Weights of a small GPT-style language model, trained from scratch on English Wikipedia.
Size: 12 heads of 32 (3 for keys and values), 16M parameters.
Architecture: RMSNorm before each block, no biases in attention or MLP, untied embeddings.
Training: a variant of Muon for these matrices, 358M tokens, 10923 steps.
MLP neurons of a small language model. Each row is named by its layer, matrix (gate and up: input weights) and neuron, and shows model dimensions 128-255. Each number is 128 + 24 x the weight over its row's rms, rounded and kept within 0 to 255. Numbers have three digits each. A neuron's up and down rows have the sign that makes its largest values positive.
A block is one neuron, or neurons of one layer that tend to fire together. After each block is what it responds to, as a language model described it from the Wikipedia text at the highest values.

L5.gate174:105107076166142126117149129094093149112145130131129109120123129146150119180086156148115108147154095091084137127100114105150094152144141126165111155163077150111144138151141123116062122135139129123125147077110098093101122116161149150129111076177155108177189150130127163140118104130148129114120129075188162105147112136102114160116128142176106138116119143097111168166125143089125120146109
L5.up174:124123179093117105146120111128167090110117146144136160136100115131143139143148089113113150090132163096137136141145111119138145135100145138142139133089167112164159142142142078142166118110154123115135106127118125114122121151139122137142130154148116136121142120106140144105142100153132136137113127114108117123149139128132140145120174159156105106141130099100092146098099141137138091095121
Description: Final pieces of event or position nouns, often before "of" (install-ment, sign-ing, ground-breaking, mid-point, "1st place"), plus first words of section headings (Early, Result, History).

L3.gate15:184122127165137076107118165183103146135155132132150085139125139128123147188124126124189073118158099120130136128133088149147158122147178116101121124137093113134114118154147132089114108143118145122116146130114153120166086119133111090122108142156078116105118080107104087118155144155147136116101128118131135084152126129119129115118140139208114105089100150112150122124119111151138143157091
L3.up15:162080163125097146120087135142138120130091162106159140087155098097114124189081152113161129134105164127089157091129122117124126129167134141144133114063142174109147143159109110100136122152126141089140168098106151099106120157109115141123126144161124131100163129133121147118151135144122177118183114088114134101151134108134088143120117115092133157145159061163131128145090141129123106130088
L3.gate78:134118102089122104195103118163118120119138178110154112119153138172157101166142124158156099137084140095115116148121137114120133089194146137108132138131116123096122170114151161114068133118143142148113173153143150137130147121147126103114164106132134083120157138100174105132120122142125115150142129097153096134171133101090080127124116112133137092111135191133121146114097093078108154122118
L3.up78:109088126123163105131138168120090129087138200102142133101144098084135102152152117145153131157093123122154110194118104133160102120132124121140117131160134142162128182106160152146064099147156119169120151139111126118123174128146159145115151137139133141092131137129150132159110113177124117132140126070076119128109127125083094123162148128151134132106109137168143156121097098129124145119116
L3.gate290:143096106156121146162131089106180107101138153124153125138158097149118153119140141170094147136085090132145171101130146076139126099091108140140163162158152143115096150115184136125128112166115149108157085141112115129122147123084134134135184172152155146099148146123172152112088125139107122144122096101160137132115110117096110120105099116111104128124110103094156138085100152118179113167103
L3.up290:153122114110121119139131155129114116128128143116135058137173134106130140144146131115153139135177114148178133146157136156136108086082120159136133161102095134119099112104135141133082140126084135148147135155126139140117157158107136090152136109142107170109135155139154108179113141136111142184124164158157139121117142116137118114087120109144152192140159135119138111090114164162113131125102
L3.gate549:095100148154131117121123147152128146136147117100115113140133123129119128144145130143139127125105126139124100169107145144100133079115126159115115129125110150128140116128093137130160135174164145110137122150152131148155127110115142116129107083119092090113164088100159094102126130154083105112091088088102109073155156059137099134137119103145136144094121125127149109144121137154126132131088
L3.up549:138112125142157142125145091080101145158108138128092083127138124112118160154143139158129126133105085150128122137137129130141158107123160154103117143161123168112146149155116118127147125151108120095125089172181087156158117161104104143083126106100108127137101120093111123092127152165104133193130113098080176132177138130140098107099140100120136157141110099151145124162129109133118152143144
Description: Hyphens right after ordinal numbers in compound modifiers, as in 14th-century, 9th-place, fifth-round, third-team; weaker on other hyphens and mid-word pieces.

L5.gate514:148154114122130131105120124107117134122083130156117148117132125072102110105111127121168099164093077184142105153091146134142158116136152151147076155146152143083126156100179087115145071114125134140154110178121121102133145106065156116122095127175110118111132151126116101155125157121147099131125114120133103141142147140124158100172132118138156131170084151146141119110125089125122148146104
L5.up514:126165145086121167107093147148098114134170097154097088068209128142135137110124131104120131127113127121139108107133118120099114153158133141151159133100095111111170161154122099117103136155160107102138093137129163158103154097091150160128075152142168149098115111152116131135131065162152146152127107145182128126170131128172126128145088115169143148146117125132074123125118125134100146105159
Description: Final word pieces that complete a verb, mostly past-tense or participle endings, e.g. assum-ed, top-ped, thre-w, co-wro-te, in narrative prose. Also fires on prepositions that follow a verb, as in fell into.

L3.gate35:118134112137096151175108117149091145111161107122156182108122082139117126151168164152120121123131106101138092152105152126119144128161120152108132133125141131139142131154123156108143095160114100109135157127121105121127134146077131118104118132136121156132137145105134108138125115142108108180135152143173127170117104124109126139149156140167155089116127105132141124143148114073118111141096
L3.up35:108140146131136115123143144113127110088124128062117109091099125175128113131134170148140118124128096108109115144123127123086179123158154122135140135107172144146155138142112118123113145132118130172146160120119158157129096154123143100107119150131113142118181081125172139105183104110124101087121141142110134085106125125107125179104112139130106135168134168127085127146117151097142136148133
L3.gate57:153075123098139140152149145119144108123162154136134127175153145136104149148129144104130103180159142169101142125163137095113141188146094120155168077146168149133142136098091098130103103104139104116147148165176146080166137146138135130134140110137134144143127157099095111116132118138123124132118152109141129129151126111093083136139119128116124097137120125118113095141129111137116147098147
L3.up57:105157162105114122102085118121136143085113117129189121126115125164128087159168154140093115112118143148133098128103134125174115133121156122143123156159147170074100144135109110138175159125115099144126162149114107097152128124079115126132146157089143158159109165173096131117159142137071155143128133099143095163139131155139124129145122114121107180137123136098104151100119113145112191134123
L3.gate435:132147081095096137161119127123140134100135122159102132155157124122093106112147170143102149104131123145117109130175088150108130100143098167127160115155122136119103110119111139155109083135095072145120168163151123153168081094107103126145144176162073117112133106125076109133145107131130119148126110174111124150102080125140139168143088094141154115106128154086149180142129151113146126101114
L3.up435:155099108120101101161105128105140141139164104141147097167096097136081092123130105139149129114141146173148126139169159086097190124151131144102116123094159155119075130114099132149157086147109093117162167152106117118144092123187095152125128138122137124089080122132100099112170159131118136142132137147115146155078096138120163110138138114154106089098133099109148144164126160108149155112131
L3.gate504:128107141142112129131129111116104146096106114116092108146123189114110121132143161137136120090134111109129077166153089164090115101115126090121107099113156099119136127105114157148116129140122139119111149091130127147196150114065153138116127119130141129105137152085107074121134106117132110147151116135128182123135090111122106120107087136160114128145099130115164115150120106185132112125089
L3.up504:140131119100106086115106148174131146129120140101103142094126109113090123123149118154142122105133115150140150186167116132133115115151125089098134102160173164138103150121102150099103124133112103162101138111064125154089081107120151128139095137114105129092134110054121152168140144114111135143147108132141122124147133160103123117144150143134156111162095150098087194179141090164134144109137
Description: Short word-piece tokens in the middle of split words, such as n in could-n't or war-n-ed and il in to-il-et or Bu-il-der, plus occasional table pipes.

L3.gate311:153146095131130152123142075135172118098131128121129127105130136137139154119145121114154116140113092130115153123127150123131169126127159099080135100179130141105186123102135112160106157134121116112155115140123148179111181136133165167130152147094159114102141136118151156180107128131132179104143137130156141107111144134115093150132101146084169163114170131124109153113134139202153095153115
L3.up311:123152111123123171149148083127126091128158063168163089146097140145087131135093136150149137134175116123124102102153126147111134133136096095134141121136112169093136151107153176131129097181128129122131127089109160158133110132081151120100122117152110111158183100102109169184138136125148148147147173140123123112096171156104126129096141140153148157165142156129123126115164106105139186157123
L3.gate369:156150116178195141068115097107154152141147210124135113139125075119135141129151153139084148124098124119083105112152118098133117107106145117120087107144150156142118122135120111117105152097146152135150109088115107121155125156116096134128159138093065138124113110110112142128126130145130108161087093095122137107107138127119135130157140178114133085130134102092160078082124131086101124137154
L3.up369:155136109134153094119113124165112096160191151097145122122154099106143116106106134150129131123123103094145097123150120139141135100153135118146127151105144095127130091149124164096126115112127130107177142151137156104119132151103164101117128137141155095141149105127101119130129139152101131138148136126158127127123118104158152114141165160143147156107091110140138065107172108093134127113170
L3.gate527:102105127130155137141164074128142176173139147082108121109099092153089126150137119148109158144150082139127122149126143095135150136145135130106126114152089162135129149168114111112143089156191096122119129109160119142093139143131145081115155119159134132136140090153084132135147117136140139136089083135127132127134140144134137084087126141143092167127114132129143136109162086158153118149134
L3.up527:116088084091149135146175113123140140114111104123160073141110151136114148145097149145144116111127120164135148127118144152171168096141101090173149138118099137109114143147130133132186149147114131154148116131110101109141121118126137123160153106142094107125116128180132141132124098104170091200159166112120160092104150139162132118109120113102120164144125147141139135151146109142115099158175
L3.gate652:125159125127146118128134163122146153141140152094149095118109090124123151160110116190153168141115127123086082103148175145140120075133131141126136157141105121127112154140128129151110104164139104110122169138165123180103109149140164113107101129098165131126142114105097159128171111112102176103116101116166120146146120107118137135144085101121121120148133134183137136150075139137127120141126
L3.up652:151095137090148129134117138147116096150135103156095122094125120151102115130104106090075153133161137070156172115134141159095140133124110119125144160103104163123124166117176142107139106090122166131165128135158113136154142116105142150114093139093177145130160109143109111105147153175083138125115107135138164144122140129160107120135103078154126161126093135156108121074122155136141113131149
Description: Final subword pieces that complete a word split into several tokens, such as delic-ate, insist-ed, appreci-ated, rout-ine, mo-ist, in ordinary prose.

L4.gate81:151089123158151153132134085106119122143156155132154113117130056127117176128111112124128136097151099146153090131140159155162132103106080135160155146162158120130147162145105121100092162134124126131151124118123126140091120087140154142095112099152133122129181142148130145153107122115127152124116140091091126124134155098110134163139157165089133173149122102124196196127147141162154144143170
L4.up81:131106156122160099131152101152083186158140137125121133145149104119140134122083132140089160142150127159140134142154123147151152159161150109122144157125157135129126138169137127146134126092097135168160090168131121178130117156109156137106131104121109107150141143100126148109166141103089177135116110124155078165123101136133088162130144146157177120153117162116174125096137132169173136130127
L4.gate103:122142108094126095136142120150161138125141189107092145126160177139118148125095106135150146143110119117099100156125121114156128149096159153166148138073138092134166125138187108157111088125180129137051138142156111133123140135121109144151152120089133123110127123140143148133160141135146124131150132100116162066131130146108162138192170108129119169127129146102118160158172143135122124111133
L4.up103:152102142103105137116150084156169115153141136108137139094078150154147117158123115122163150154134134077131155115151137126131111084097139116126097160149140124100145079107129120173126107128130141133095118132123148104120163160098134106162157068134100121106137173108130139103155159147116161094144086111148120088167167081120124172171162166110155115117149178114093140139170130155155137088129
L4.gate558:147135155116112129120105125111152138095123146073155124143141111120164114138137132117104109159102120119101145124101142161189133191135156108138144120144154120168185109125152135155170100093202132176169106101165112138122117126130150088141076144160143150144134120115124089131096160154141103099096158148148140120142156126144120126153104163123159129150161106146091096139142111133164132171183
L4.up558:094149129140160105127124126096163117111143102105154115135131125157106138155149108103119117116159107138153146130126118179159160138106176138103102102099131147141144183156141143162125140077090141153128140127173120108113095116115126110146130082148087114112088141111128126143147094161157118145130119123128132097080151162119136162110128102125121111163184163120166131131143193115146124172153
L4.gate587:113088146135153172104111113177165113129134140139153115103115122094087116137142150108109114090159175114122105132161117121092118216161157106091129171130121145163123128126138158129106136107127109104107103115120099140054118147105141172115121110118133106142123148145093078120102108104122093149115127146100079161158136142128142112152197143087111136131104140120156120128104131131078126084134
L4.up587:083162142155141169099141127114155107149141112121126138106134092150187122113167147104138148124128143097110125109115068076139176170103180139107147096132172134115164126118123127138086155164193140130144118133138070118112169132157123107154132099133106109169179155131140127135095092140130124113165102103129098133142155088113126127119169149134123152134143126158157112144129092127105174119135
Description: Non-initial subword pieces that complete a word split into several tokens, such as disap-point-ment, insuffic-ient, int-act, soph-istic-ated.

L4.gate102:131117082127115096106151185113096108150077106121148121134129137125120116167090183135129097098137126162110134128081166109106120149133130122157159120138146111098102148146155121146140142123124144146139140140112141151154126111149141095140109141152139124141162158174135120140093131135156139099104089102174134156119135132103101107116137100133144131101121113063103114096106100090136140120057
L4.up102:115167133125101129163122131125125083093099151134132138117132137161131104115084118137170102138138134106143125125085121103111102128083161112174141138160112095079119114095121114117125134111164108087124136142129155133135139126148087091114141116153131137144133120129190178129129113115163139137087126131098100122155138116108100163138183129107165137132136116120105122121078161131123127126167
L4.gate159:139143099108145105149123122094116117101117169129142177083144140118113131146158105143148115125088119115116151156081165106137110123138095082110152097099169110144108141127113156101159150107143166174089140094127114133113112086145127117129160145133122147097134062099090141088153141108147153111138163074100114137098067066051095165141137111121128157147117099134102169124141128130121127108107
L4.up159:143121103132121119145142187136133109104104111158116151130130158120101149166138138152163120118148129124112164144099085127118103124155147109168142125182151156128133108132078147106162129138160145147140135135152116177119148134131106126144114135091137167155130135140086114105113151102127143092115134163148109138119107141104139175155150103125150170160145133156104148126152154104134128130097
L4.gate231:115114105134110101122148121192149106088127121105127174148111081144115132116156123109114089136148098155099132178127126104116148145130134126148151129111087167121158137097109157124101123178104153165134124116114115117152135118127143118124123185135118122138123083141104122125141117110127161117119123141108123147172148100126089103145091075120120161161146120096174137109099123117169145131097
L4.up231:125117085127103167095132123143091171118098140090124134134127124134125154149143141139101136083154138203106135112162134120144143123100116114112131108102136135127150170142096129119119132169119133152117173108103139121140131118113126177154121146150133117116128062131169106141151095114130144117135108120157157126147127109129096170126099137116110141119144121141102156154097139133113153156079
L4.gate592:154124165119113120167121120132107143085148112124091114116166117128154181135111194145108099152116107105125127104080121113134160129143101138167119143117105142114081120092128120129138092110129144141172140140109115121137110100061140128134152122156174189104100131127065137129149099121118112159147094134153114141165109124148124125143133127141132086085137148109175126161153135093126164166089
L4.up592:088108171124096135115152129095160109113133159103157114111130164163115102168127108159103138096123105154135118141103108095103139180182158120108122128107101151124147132181167134123137132146141097193155129138148128112157120131135104117151089079121148126053136117127175089166150128100169143116078088112113098112105153111157078144138161101141117127106092129069107147141127208107133108142155
Description: Mostly "of" linking a season or place noun to what follows (spring of 1985, summer of 1955, Gulf of Mexico), with weaker hits on hyphens in runner-up or 10-8 and table pipes.

L5.gate111:099097143133108158148114115105108148118121098135141079111065119154088097112082129140116148124107131110137134133112104094136099118136198127128093114119102150156164140109088135134136106120095102123147148170096108152150095101107146137120098116099133098134084104111103136102130102132125133105109102150199159126069137135114129154123140142111114114145094123110114163154085129135178114098077
L5.up111:119148159120118141086113100126121112145059136140118124084143094121158139152118140131137152109131100149146122120185115138072119125114129141118082185116099112140161120126078129104130124111089135134113140104104106130137142090131108131144131112098129133162116127106100114135141053130094189162137156162155145121093126157105120061102107105131137106161099134148078088160115178130109151145117
Description: Word-interior fragments split off inside longer words, such as the n in couldn't/didn't, Fi-f-th, imp-ul-se, e-qu-ity, in varied Wikipedia prose.